MLP neurons of a small language model. Each row is named by its layer, matrix (up: input weights) and neuron, and shows model dimensions 0-127. Each number is 128 + 24 x the weight over its row's rms, rounded and kept within 0 to 255. Numbers have three digits each.
A block is one neuron, or neurons of one layer that tend to fire together. After each block is what it responds to, as a language model described it from the Wikipedia text at the highest values.

L5.up97:125095127144084144134125148141088088118146108122121138153095144078138133119132113176127128146141147124130123103131110125134128153129135155110117100122165117120113125110146138124152198103149169101158121115137208182149126196174131108102126114136110108174135081096116079155149153081158132122124127151162161120123112115122107136119122132122141163151138137104181115082120102151108139077134
L5.up256:162112116167131157137154113132137123091129115149130157098139136131167065095093126124102110155153086135101147127125161136087118146125159134127160120100117152117126101104149113115180096142071160133110122119126143092150154144104088151129154125116129101097172102184166112137129122133125159082129157116182138119104096096117138150133112092115145131101077134135114113182120130106125151141121
L5.up567:128117169128134144145175139116167125127156107188128078127146150113126137115157100134137155132130139114150124148138110064142139155147108132122145087185149099115150123120126127126159142118140137145154150122119103101137115116111152154113134137117150140195123089145118126116122101111110160119128089139156102158162156112139129079158091113139115140191170142093116142147100099130140144107107
L5.up593:112127166143152168110162124123116128105114138118102162104122115127131136097091140099115129111063112112094126124114131116119123166144124129096150114176152085127112144089128101111140155148101127102119121069160150163158099121126150138077130086135126158120153135134113146146148121138100127102167153127098095140090099136151129161165123142128121140094108136120105099142144099128166140093119
L5.up674:145185141109115157171127149154119174143094134080125124133144112150130138138102162120147118151150114137111114122111095089114083143113124121137101125136141123159128101156137169117189157123141145096135084145108133124151085159122134147157135109115128114165115171138123123132157164124109101143145096174163108147112156093147114171129135138140109110132114125123123124093138125071087179129143
L5.up856:122143129149146112090135115123150157101108111107107133162114133157140120133076163183132142167124111126127105160127163142135145148165098144112156119164146121115187136088116164143129158092091121103107156106132112140162170126087130124126116123146137108094086091100110096124169143093136135097118129147119155165135122143148133159115123125118074165140137138121152143090137095124116144146103
L5.up927:095140138105149117094134106154117137072149109129121122140137080118125131115114179088175134124105171129119163141132128085114144143141159081124134091112202102128111125130153113146135148107152122108126167122166160165129098155133077137154097140147182121119142133104172129115124143134188147095135133111139115155118114136134073132144109144147137134138163135126142084103084125084161149119137
L5.up969:144093081149158141131124142130106129080148094152133130090156117130078106109088070129123100173111129136134155143145126105133118159141141126121141089147132138137109127129155156119129159123136124115132109141119166127156140152150119112114126114172159093137118147150133111132129120116149168143134112159152094130127122128113125120168137144096142140112122135127177108146124082091123113097110
Section heading closers. Closing == or === marks of Wikipedia section headings such as "See also", "Awards" and "Demographics", plus a weaker response to "that" or "from" following a noun.

L5.up177:084075125124150149111147121154145147124155130109161103089113147148154125153125161088112146137140165111184158109126107130135152112108114112128091138118132118117120094159127114147149149099151145097111100141135088100141138141173134151139165128124139143107102114119116161139119127127147121130109137174112111122098103081150101144124179157106098096140138145166117147175135106124089114125088
L5.up285:147103138136134109172142132118107138140129107165136128120107112166094157146041111140120153139135136119140111140114150135113127129134134128119112158133141121126098099154114151096162093143173165079123119119105108114156069158097129176118152135113119071131119117109116095134107126154139131179086170141119119136140175103147126125107129120142119125150094137139149109136175137089159110121105
L5.up590:089140125119151144133108105129158152151154121154179127164104121150049122157132171117089115114143122145105145126152105125139133087122142110151168165116126147112099085144153138115177162158138167083125092119134124097121123105138154113111130155173156101091147086100090133119128108136121122090103111162105136133162097092139115103130141154116142142127113139135120176119149178152157096115072
L5.up606:122110155169144111133147134150131118170146131194103107109135101146106134112134102143114135101138139150102140124173139112156110133174113168143149115132102117159123097157117168098140117149129148145082126128154125117139094105087110118089149139157124060129093112098116112162119123128113186122113120123150147133095133132099074121140123143154134137128129138167100136138112131114170108114120
L5.up685:107141092114147120129144124111137112125147111138167157119110141167131099156135155107114175145138124134146085117118164136142163111131096152135120174111141118150131087145122125115131100124142166091162123148144137140158130128117175136108144140152143102134109153129116134151119105149126120192106130109133111133130149132131093140125153116095116119112140108127116125165105083120119129141082
L5.up724:109124119103108170092103170102127130162110116101155141128142167129102072110139175112124149121155098154125116102142129160140086095113114105139116144123125084140113109127103131137106127118166093127100122105129113150126108135083141139177105138140145114088124135125086125161130146153159094187071127106146109133127136135161122144088138145110146132113119103174109129170153133130147119116118
L5.up851:130098117110125153100142142090154108099116148116132124122112165109136117134180142091149129128132114117111137125147170160086115137112144143160112135135114151142119142100126139129188110127122161162134124127155111151131115122140159125121126176173098118123154146148135129140101120114104103091120159077129135167145093112104110128106155143110100130112146140102115162097143174132103155125124
L5.up976:110159118152134100113152077108103110121111093124126125135157149097102118123119145121092117159114120115131139091106128098116126107150096121116118136184145085160149121164091164143139147102095136122128068143131147185150119117179128154154134139118157098112156141121129132118167095148118114154122144137083132115152120118100167168128135119123081094138134150163116155118157108154160139122107
Coordination and quantity links. Word-closing tokens that open a list or quantity: and, or, commas joining items (pleasure or relief, warm and), and final letters of many, various, dozen.

L9.up250:113128145137146124148102124113123144151109098138126126159087147160144091108147130149143163185176126082122119134150160107176205173099116153118146149076143114183144115170123147129122098093118113204121160139126130111124150174159152151097172114100163136123136116101101150085111162122180165141129141135086123104134160110136124129115117134114128139130124121117081112121113109132098159117123
Past-participle word endings. Final word-piece completing a verb, mostly -ed/-ated/-en past participles, often passive before by/to/in, such as observed, attacked, known.

L5.up12:147085120140123129192144146110136107192104119176118128101126134137140123110151140166128154099145118126117151132114114100109134133126110161094105138088118147143115137140113148108130118111129133123155168188144157127122126126143156087108169107127128152111127180112086103074141163147082166127129114123129084122097142082173125093121139157098150091156139132130083088109142061084110141102119
L5.up150:136136121161123101143084104154145151147156126140107151150099132134172114161141102107107122105143137112155156122123096144106116100091115089123141148105179129172143134120120183085136116109169115173169134175157127128121112169139150099123140109156145126119121163134110195084122179163134138140150134149113137104113125092136114096172138135116139188125130134118128104123132129148097121122132
L5.up307:124052150170158106166113133102145125145145110167167172119124146129098138094119157103107112127097167133132177147142160129123162143103115129136147115120144116130137116114121149121078108094177139145141126121171146137161118140161097106109160116082139147120086151126113103062143123166109150156137167144136075133152111101133102120112137113106138142130142132111120138107110129093103165161129
L5.up322:064112131141114056147114089138083145122118174109150098139112181135116124152148136117160115136148168073130139134127108180126108101119143147126115155074151128135110122161132146162138145135128119131108116142132112126124116186123143164132179187136108122123149094122136150120131161149125128114161122161106133148148145125151119109149151107140124118117120157142140101129121125126126167134135
L5.up732:111097130092129131127122106101140188113132186148151125142117137106133114092122079110132148147125142167111175092145195121179158145128127096124120110124144101121083137081143135140116179143152135150163109161104133100142090147153160161125165138151104080142105153133124131125103147108112111111161124138161149153148160128118125131150109129161114137128085137124119092135121086093133127100077
L5.up833:094118133109104146132152120154131176083117102131112151108082127162130163086122120121152145142148103161153119126169138135098147133070112117109141114115112129133194106079148113105157109097098133139117158110149133086141122141126135156107133130109193133139141177135115114129132144170140137114142104111087101150133142105127149095171111149111116147135097139117119149132134123145161133106178
L5.up849:115117141113115108149117072145135134137120105143130145141155082128108142135103086123113104114148110150115134060149131084154098121080070181132094148116155090145135138128190107086131130150145147128153139170150175148127125168200119131093109150130122140107130117111097128112113122163119118146142065163143071131123140099132123115094154115121156120141142108137143138128095132157149121108138
L5.up1009:133110158111143104136106126114089175144115126113169093154155159116125132141145143124157134132117141090150141151148107151095145080086124116112113160114110099120136095151119129140128128123115125161149088164161126076139080137112159121145127149123103180126183144125097121130098182179134089117149117159081119117104144119138127115161131123140138157142117130118144088109129091104138140096131
Past-participle suffix tokens. Word-final suffix pieces, mostly -ed or -d, finishing split verbs in passive and perfect forms, such as complet-ed, capture-d, and recover-ed; sometimes -al, -le, or -ive on adjectives.

L9.up231:093101118119088101145172131165131143122155164139127142139189127114164140166108122125105119107156137158093099082132096117106138143136119151137106127102141118150112109140160088090125112080101161100142139144127126160140154129120114100125149148179124125130088108173110114111141085156066164117156148182191117137120119104125110141130154120111121095101115103161079118120093135104124116097134
Split-off capital initials. Lone capital-letter tokens (mostly S, also E, A) opening names split into pieces, e.g. S|outh, S|eptember, A|ttila, plus line breaks ending list items.

L9.up586:161080115087178084152134163144130159130100114155149144132133087114113137138174153120099143116108142141120124142114118144109154155139115170107128153146093104118104151149112112111135151114147129095094144139106139157107088142104096104149146175095140109165123121132151115138164119126167142092109104142125119141126111147117145117128149087157146157101135130143132121147122168113127210139140
Verb stem interior fragments. Word pieces inside a verb stem, just before an -ed, -ing or -es ending, in narrative prose: dec|id|ed, t|ak|ing, all|ow|ed, ele|ct|ed.

L7.up140:142129122113147128125149110132136097140144109126154086117139066120133148143165143157072167129115131085152122133165132121169193094133133131158080133115162111097132072150130164098146108137147123086148076099145138146121104150101127132140093127149110116121077155122157110169154143159124092170138106132100111117115097086176120096134149130140179118117151128120179105116135090122135153110124
L7.up367:180152100109127102150122136135170149122135136123122151160137157149128106164117088116163168087145140128157092097115131137132189119123166184124109187137090114158069113132120154111118133126111131106062137169152136126148110136101115152186138107149144110130117107123094089134119081161127142124148111128142159155128108109088112142163164088170117119140088087082095132139135120103134115123101
L7.up564:132105153131140143127181126132132144107103131130128074149099145117120150134093159142138111133128159132098113142177170157153143112168091112097137147089168114167111194106146141116124132101118162132114111114147144150147121142114132175100119101153157105126138105089116124100117139144160105156073114137137119129064119112100165124121137099162070117069127101139127102170104084157108138108135
L7.up631:155153124171133145108113148153115131098147110148148088092116072143121134103105116109177078119124151097118122156136153140118070136117152140114142173102123096127154113135109147150135148115146124132135137120160129161167091160093143155139165151156148107100111144093125119108148139149146146169120181122126092153135104127149203131118114136137106113105091110102166116077129133153124115093170
L7.up743:133125133118144096117118104084150171117122112202114125139115116139109101156122145154123144106146163104144133130100110101134138118114118144108125134103107113176148139122111171130085167129145127159101165126143130168127153129126080123106136123121170133111140110134106135134125098158148106142109127155101114127077136117159125083118115146113084158170163102097114120113132144109143120121134
L7.up755:122149157122116126120136146132146103100166122098116130134141145160138128172119101173102104173135145076110191133164108150149125106108130103112176159158144175120143165120123171121129138153133143136132128153131113066159115135110115150136141123161132128117108142103086139077157169135110162113071123104116060143091121133100099131120123142161118083098121112147169138089136210132127112113106
L7.up845:106146108126149112132160156101131168104085172126121157169138146164099163128117119137123147133151119122130110119160141129164122086076104150099148135127138124151123147122159154097140146119110153184122090132136112151153084132125109100140134155124170143136106126134156123108098144174093137116150102119150116112153141110134106112109163124107141113147148140143124121132128152123151120087144
L7.up909:119139158128133125117120159133086177164149161119166130150135146156095127157158146132118080163123132153098105099135114149118133139153163130165110160135147150139109131089180152114184137125108088146107157146107089095134118127149155137118142096134129073170141110144152078132162093162122092111086129124113116140129146096097099138146133103161087079103118180108143103142139102101120136128121
Mid-word subword pieces. Subword fragments inside a word split into several tokens, usually just before a final suffix, as in effici-ent-ly, descri-b-ed, accord-ing.

L7.up64:127128154159109119127092104113163130114078096127112114163087161136085136099132108140155143189143124160135131137113193117090155171085113145125177121129096155154142115155126104101115128121110112175127158151192176112142122170167116111124170129095117123115116160077130102136139142189150130123111121159128139151107117110127103133149120117072114114137153107095166092112147106073119148117140
L7.up526:115115147119089089159098084132116167158132143098146116129121172151160138173156109144149151136168122136089074155124130110120175115113119138123140148141131113084125138158110169100151132109141135185119076133121100143128146179151133084102141140131119132127133104125133149113105184153129141097149148112121161154101159130157129129144096143102145106130135132109127126145173066097128149107109
L7.up591:174093131186135123134125126116130153122087132123150136146118126150112151166162105110102140120141133136115097118135142174118170130135136127079167112138142124164129131157144125068126133124138132076115122157106127106148113148139157097138138163115120120097112123096131112099105138161114119115175114123120138129092107147132112147114139122141114182142127144139116137118169158118149145135161
L7.up628:138087170159107113173110116103118156137091175111124122130111127174160135112139077146159098115123135116105135128128130130123140161176162153108186143149156122157115121107142173131160135125143144132146140118141119113107087168129140073133142159141128118151137128143125137119126105151104123127082156141077143142098154104124119122130127167111178126155117121131122155099070104136118127136134
L7.up643:116121085135106126131166133117123105133152115116104161149119095146083163108133112179143118110191145138135138127133144113073128121067153127154126127114121158161165132164138088110103104091133144138120118171138169121122091162101123138099158137136121157115104138114067101087129163131142117138145096126134083142117129114117141116161103128116111151111131159163138130107096095089168140151098
L7.up698:118163137133130148144151111149187140104103148139173117161079137101111139105130133153112150125128189158142108164125185141122138142136146123120153130123161175135135153145091092156104170099163121116170144163158121102132116142099103079100151089120117098114142106138118116105079156110143127130137123162120072107106082107155111164133147109117119165153146120109132141094135148151121112120154
L7.up826:113095103129109092135085112083129174107112100122133139133167123104119137128209127139103148138136131110144157123135161128154122198122136148158105143093151124113152128155120132153122125117145114135135116115134112092156125113098061136112164166111109128109133119148153074088138133156136138138143141113142159141078138137104093100140119146140141133089142088126157162129086101117170126125133
L7.up877:135103125123089087127083144115140133147098141097125105124139134149136113107123099130141071143154149119108130111142140128127139120100152155131126136105090128179126187116135089102135139113130074105146157106138095097120091155135123139134147153129155115188067131105112121161133108131140104137163138149150160135132095102128117109152144112092118140085145118139099162111183117141155142117139
Past-tense verb endings. Word-final suffix pieces that complete a verb split across tokens, mostly past tense or participle, such as oper-ated, found-ed, buil-t, sun-g.

L7.up138:101152111092145114132126184114149140096141134053125136104161114070147118140121110161150110145064116140167141133115157119161167146131073118101102123115135113115135119112124111174118091092125134101127107142124145155148133127134142159133110088124104128110197108138120040124120189103085121103123083104142104148175136132127089150114149119129118133140147128161102109121123120141108162142136
L7.up241:115148106090138102085095140136124140138110145148120134152134131150101133087089181128119099144129097100098122120105123088130154152045127134125116119112116100102108108160118109168085161130086124126166123144149140136177137155122090139163134134090149101097162120101099155128102155111116102153114119136130144139139190140138102133161084108140125126105112096149186142090122115089135162096102
L7.up335:121150136116139098086114109141112177116097129111125103151133141141104142120113085117108097141150098119118102094112121140111140134114107114108150139114143114133103121126130094167117137127123158115132120136161142124104123116099131137148136161098090106113106122128088126165098104117136128129155112117156119072135176131141175141142135097151158176165129129160114134093090171141138146100142
L7.up486:109168129109131142136156110121146147119146177153055144160097115114133143095114175144085126149099145161112118139098134096120131159137126117134074167117134160101108088084115128156121135092143150112144070113108106165149114147120097109186135149152110141099153063088095145114135135121083169110164142106132150150135138131147117126138137104088116139158164108136104166117146076114116169121119
L7.up507:138143107147141141112160141115157177112152156115157055100143087151124079143150141110120126092143126124109132103139107094107137113134119108119107161139159129105111115127154111100081110110140139139134123130108100104118091156145136110076138124101125156137111159113136171121156142148159117134104169161171162178126141113157137093132101112102098132134114114157155134145137142119108142130120
L7.up585:072125126154112153120071121113126149144160128146118141117136109139114174164107123116149128132123107142188091170077095116127138115165138120124074107080135105133114131135145130153152149122079201150126131121176145130146134068105160131103149110110105071124095144135135130140132137098165135146094126132149142136134151145137131135132132103129141169142166117110093117159115146130134176123096
L7.up825:128117070100135125129153167138133134118134128160149144128130125150105129149143128164142126111103103125143111115115135146145117119105150163135112123172155143145130143131142108146129119102123096115141136134150117127125099159114147178161097150139168109087088161135173128134153174112097135073142134148137096102131143108089102131166137124168107116105140121116166126121135153101152163149119
L7.up940:108099113162138157120171132106166129138165111092097130111110133154123125141133131155141122128124138108129101122127128139125105118122103154144115130120132150091115118106142109175111153091129095144110121122168100145089112126095147189111145174157100112061106153154140146193139138102096076138127125155128119110130156113144137150104082124138104190112124140121121152092082103159122158103107
Section header endings. Line breaks and closing markers ending section headings and table headers in infobox-style lists, e.g. Senior career, ===, |---|.

L5.up79:148131141084102137099135110164149128091130134172133103103148116128096114069156133123151111133144131140134148119148128120129098132166150118118129173133124178089161150144104122119128148137116102066093110148131140087148118123119126121123166142133129122139140097125132126115141133131150114125088118152099081105133132157108153089166142119175134104120161129138117108109094106097163144110113
L5.up399:185126153171126111130161116104151105072121138116133084111156101114110114119150165132114138117139100168130122141072156086116151136118132132085115138139127127117122157122139106089116138085073120105141097132154114106145118116081087147115127138139120135116108107120172144108158150123183121089112125130152099097157095117103154137122122170140151098143119177154144111106082110144142153131134
L5.up469:140119101087142129124157152136150096141105143114116098124119119131110131151164144153156108140138157137098118156115128129098070120154107136114149157122089133114144174150135102080128123071127163133098113113163114107098153105113137177161139130128155117123112099157149100126140129104114120106087125166115121115129143080089128091164122169137108087138087153138117118132099089143109146129167
L5.up521:158116143131137115135094125129161138134154144146101134124091147136128096105118144103127157198102128138072137187143162105147134159149120133098153120182154116130129070123133171106104090128120114181134136149136144129153142100108088132111127169104121149125154116107140084110093140151116138164121124142155138152175146096115097112171124120106089153126162106117127136111109162163112138140105
L5.up624:110103135078128131137189160116137115147120186114151081128141114116103122114148108140109123127157150129111126145125136127121155132158129118111162121131110088174103107133114123128155126099118137164089136143145127169171126162106136106124125143126147125119156155103079169092155106133134137142140133141148134146097156108117151124107142081151110107112122092126123139108099105161133089101156
L5.up841:162134152148145120166176139110138099157129141121121126160134126147119114092125154172129166117091148130131130092191151110154133140133131138099148159098124116147106121137080149154104102121150115133103148186121081140151129085105142171102137130150117146131129117123118122159154138169152151138121129124166135122078162101148100105098108096156115128134131102123153129143102166150126139112099
L5.up858:154096133084108103113170128119121097126154154161144179129151082115143086100140121151132125146097135134116104145181137134154103108165159117147173134088118159123118120152130139132105107077113092109119148131127120063163168118140146144147134153122129083139142064185153154138161160134152107130133149105117133113137127133126118135147122100148114154119165120125094142077094159158164145144106
L5.up895:139081127146134127103112092076071178117106140117114125148132151108146140133093104124145128135135170157168127110136122161121138100125116109101134120115144142144150142111145144123157140085118137124100082090119114130152122147150122178131163118141140092125124126100198149107137119133118168081137150103108130142117098114126109094124160115159130119105151101154123129136115129083145113125132
Mid-word continuation fragments. Inner word-piece tokens that continue a word already begun, strongest for the b in responsible, also respond, approach, various, rebellious.

L9.up380:165093171095145112142118087108148139109128135168157125150147139154112144148125137128115141142113110139144153111164135083124130090159126144106112165096137110106126127165123107139130095114131161155126105118126135139111121082132151108139132131133103083137101110135118121133140148145078130108089124155166103149148140155095097156114131139124138139150094156125109146137153102122134151130146
Before-verb slot. Tokens just before a coming verb in biographical or narrative prose: clause-joining and, adverb endings (subsequently, also, later), subject pronouns He/he.

L9.up804:129143161122157150107154098145125145158153132189096141083144084135099100133095164168148075139125100145119130129157086086121108094104145085127132136121128180112137140115126101159110159122126124153120124119099144197163121189170103166128145117144166109122137108095114117120150130108126123133100130152104120130101125112137102156128109141128146147089143135124144082146168113115095150095125
Heading and word endings. Closing === or == marks of wiki section headings and final table separator pipes, plus last pieces of names like Slovenia, History, Germany, America.

L7.up81:122160161112148126123150119109133110097121114131098144123141143132111139169101139148092191134131160142139140149115133084109111170139129147115134144156145130165122099142158147141148105139103190094109151087117132110119079115128109143123121179150102109106123144103108103096141142113119134109129161143159130084151122140104093157057102113097169093156109077097100152156153142151124127157118
L7.up279:152106139099126125117120137118133153114105101092126186135114120159118148117129137167159121119145112106082137119158085159087142118112113137151151101106132125150097142131110106155146140138126133090127126190087100143139122147156138161122131119138129063115063141175148129183164168160156117165105117116122108105144140113123112100127126107153111123143112126136104131126138100111180109124187
L7.up470:160080124129093116155126137087090111128093131136139132162120140150145146149133136167113104146116120149143141154127146129148145113187173139138115101151095132103107130132123136073118131136123147086114098085098097131124123133102091094135170114127136165116151110120111123175151151109177081092073120124150120136154134097131114126107100086131132096122154178112144139154109131134144114129167
L7.up559:166130122121132131131127115086135116120137149117135059121123140141114112104110097140155144130134125150137099142150165094160124132104084116109110077141154131085126147167098151138117119139100130113121100103122142102108112147141137129103104162123124119102130141145108176105106151146137114152096130109211117164120145096132158110114110120160125130136092112142137143170128122117143131156187
L7.up730:137124091158103089181163105100105165134148143134113150113129159156155097094136170143130127133148139100136115126143142082125175112134126114121101137145096101117146095095143129183132126113164148096083157131136152135165110123143115155146150171131107119113113091080101055108143110130155130101119129092139153143157121131177109106136102110121121082170163149141130178138117120141111107122155
L7.up757:141133092103112095161112123132144127140131117101160132138106134133136122106150168143089124119137121108098125126151099112087133171159104113129108103143146152152118113185126148117123125109114157108083121089114154143150100126142115105105131154114164125102141124135138105124147130134146144125120122152149146154114061120139129122105171092105112070153141166160117118146131099140109133130188
L7.up893:134123126110147133084117129094147114122140166108137117142159146156089120108146123126150127110119132177102116127131113142102114153130164129109115103138188135118062164141092124128078117150168119131139122125177161113116124189122140138109097130112119107115129103163129148143159173154147142128123146138126105114114151105146110137096172134162163100135146152157118166162119133107096110109161
L7.up932:111142143077159139132122107122175146151107144146120101120166137125153140133126164146131117121120105073133155124169145111140154167160168150132148127112125128141155061144145147142187085113098145101086099147120102175176104167112143099118118118153134120104146107109132122099142085109148130110127155148146136116104114096146104085125144101095157122134148139146126141139114091131099142178149
Word-initial K/k/s pieces. The first-letter token k, K or s starting a word split into pieces, such as k in "known", K in "Kitty" or "Kalmyk", s in "sounds".

L7.up169:105103152164154173134140093135105111155099103123152104130104091176130119094165122129106115154130129104143135139121114075055118131135148125088121187102105186124122120099114118114169129138101138132156094106124112109158159159154138134128142115141151123141122152098086148145146124158127124125106110132131117183163148112140097113131111122132144114105133140118140164166115153189131121151154
L7.up180:110110103078154142140127128129133143152125117141122183070129133141114135176108188135114122169100150124118160107136143146116144113150167132133091142097100134158092102169134093140161138140124132044137091130099108104115080169126159126084131155157168110121159131128108125122147099135157145128099126119115136113077120101141101120117142124100161131140099119116117147093140163128159138142121
L7.up214:128105145110133128081127098138146114111180142101121129123168138113085130127108128109101178175163148167124167154135141124124114130125129098075126090115141131096152147149135087151118132115158135067155122136138104084130119143129128095091154136165159133133104142118110086107134106100125127095074120073154135147182157110152130143112134165138094121130118151143127152139113098146124170142120
L7.up230:091126153128153136059143094135102160180114144128124102106137164115128119123139177137127168149132121116141130121127127089124140123147134126129155189160118142118109126094121122134097117117160106095137128134117120150151158105149144142123086130096102143129135103123068112079169122135107150144105148120101129155193117112099127085123169165123186146110115108167118124103113122151185106120132
L7.up308:121148127130115150082097135146119115106160153129144107145175141133131134152095158124120125113127154108156128098121127138115138141121087096121101124114160091090084126140128137076151085133128144114150120187150130107148096117129167181128133141130132130151132155134166136071122121174146132127116147155112129181140130130115109084154152165138134137124117123155161149126118082123107128096126
L7.up598:087139131162114142143102108090161165102118136115168101110102095097138141131102142102105119161108136156157123134166139106100137169119143146100126131142164115167153138109072105150155103070117172110117147071138149121146130128086147159127106098125145140138127164092090105116135121200109141086125177155123160164127153123142120067089117168117113111133183134104155134164115135139151147164146
L7.up633:141160120140151094098107119077116142141096148156129091152141133172122174145118134112100124139141117152130115171113151124107140147160113141121107127104121145128114110151148157127159118111160128075138147130123115118127106165153117115155138108131138118167139124098079150062121186143107117108122111114150124160131120099087150127123133159125091151069121102147111092112164125139134141121107
L7.up758:107133125149158137085110124173111127100117141127171099121124098106118127114115194093122129144124162123125130140127134120088098129097126139107137132108120121099130135100142099106148082122092188125129098117136095075169131113120144152144146115100161140158194163122093156106141128154154112135116139110131098188151120119152075115152158156135115100127129156141110151180144122137139154143157
Coordinating conjunctions and/or. The conjunctions and or or joining two nouns, phrases or clauses mid-sentence, e.g. jury and public, sites or campsites.

L5.up76:108149168140130107108189108155156099103127121101141086167145161140134091158134115099131083151069144159101127107134138164151114097141132154120096118125111134102128119129149126138110148083096147145169123123144113167130162184156092140121142124089144120137113144105163109145157092119158131146150138158148115149137095137141105101158175120130087089141133113106116133123114130122164178146128
L5.up85:117121105141114144160097159114118149153115106124123115120100160142134140114131126155114131147158142144097110137135127121129123171150144149124110082126142112118161100148109120094114094137106166117126105125121129108135147134146097069124144166129128116097103097130142118115125148158169116135091081158143141106121076128121132090117171088125123076122107191167098157157102095122112175097166
L5.up225:149188106140106104150157136153119154127135104127109159088147123103146107147135112080112086138127105175133116179164154180154152134152132155086145117172101107137146138162161114145070120152156137127154124177087087102156129134107138115125105120157151114095113142116087095114120140129126159108115123130123136130127145112143159096106126145139150126155093142131151156100173116158156132157151
L5.up246:133101096125106101174126166090135193141122128063138108103114199138121162169121126183142090160092119133130131165109130155141110138148137113124111126155127138157127084138140158157149107136091120108136121076126111126147119136143143066136124141087148131107127118095134134120099120153107089140132068127146118129150106139126127151154180099094114088133092120145118110146161114096123117096136
L5.up480:149169178113106130091148160140067134119149122126117114161116104185173115110131151153182113149145107133118152162128087106085150150123117123090134112106122099123184109138151116122179130093130148119138125123128137111144107116108124138115102138071103123121133143108137133114161070099173114133104175131130097109135095118126152151128148159148099142170123129120139118124087097124109137168142
L5.up711:145117096120120108162112137156151139113113114112148111159088124126130130168125148112140085116105153140122107136097080129128125111152167090133090093145096141146150076111082131117137152145177172131125136087082134157154131107176154112148121159121194108094070119117152108125108123142156108101087116121153129095135065133107124134143148075100129118138162163121158140130158130114111082094171
L5.up723:141156156132086116138110144137137150140158175074137137181131119072126111114139112125115127126137147174077095086121133105132092147115082145092121139116130184107138159125171134118123135115097178085148162132111140111140155094134102124095134135099156122132069135115118134149118107150161087144145144136136118081136126120159116151119107148118097088205188158115069150140130127109133147104146
L5.up867:148130161112143107105135156110090165077158124190092104091171125156141146131117103116150144189195129146099117161077143146139167098151124120145113164107114159156137103139108149115111110128101166111124148156154168115111127114112118122123183129113119107141138134096106096104101096133138153124130155113122135186144094111123084174110123149180150135141096159145140122146146125128098085118099
Word-initial letter S. A lone "S" or "s" starting a longer word split into pieces, such as s|outhern, S|enate, s|ame, mostly after "the" or a preposition.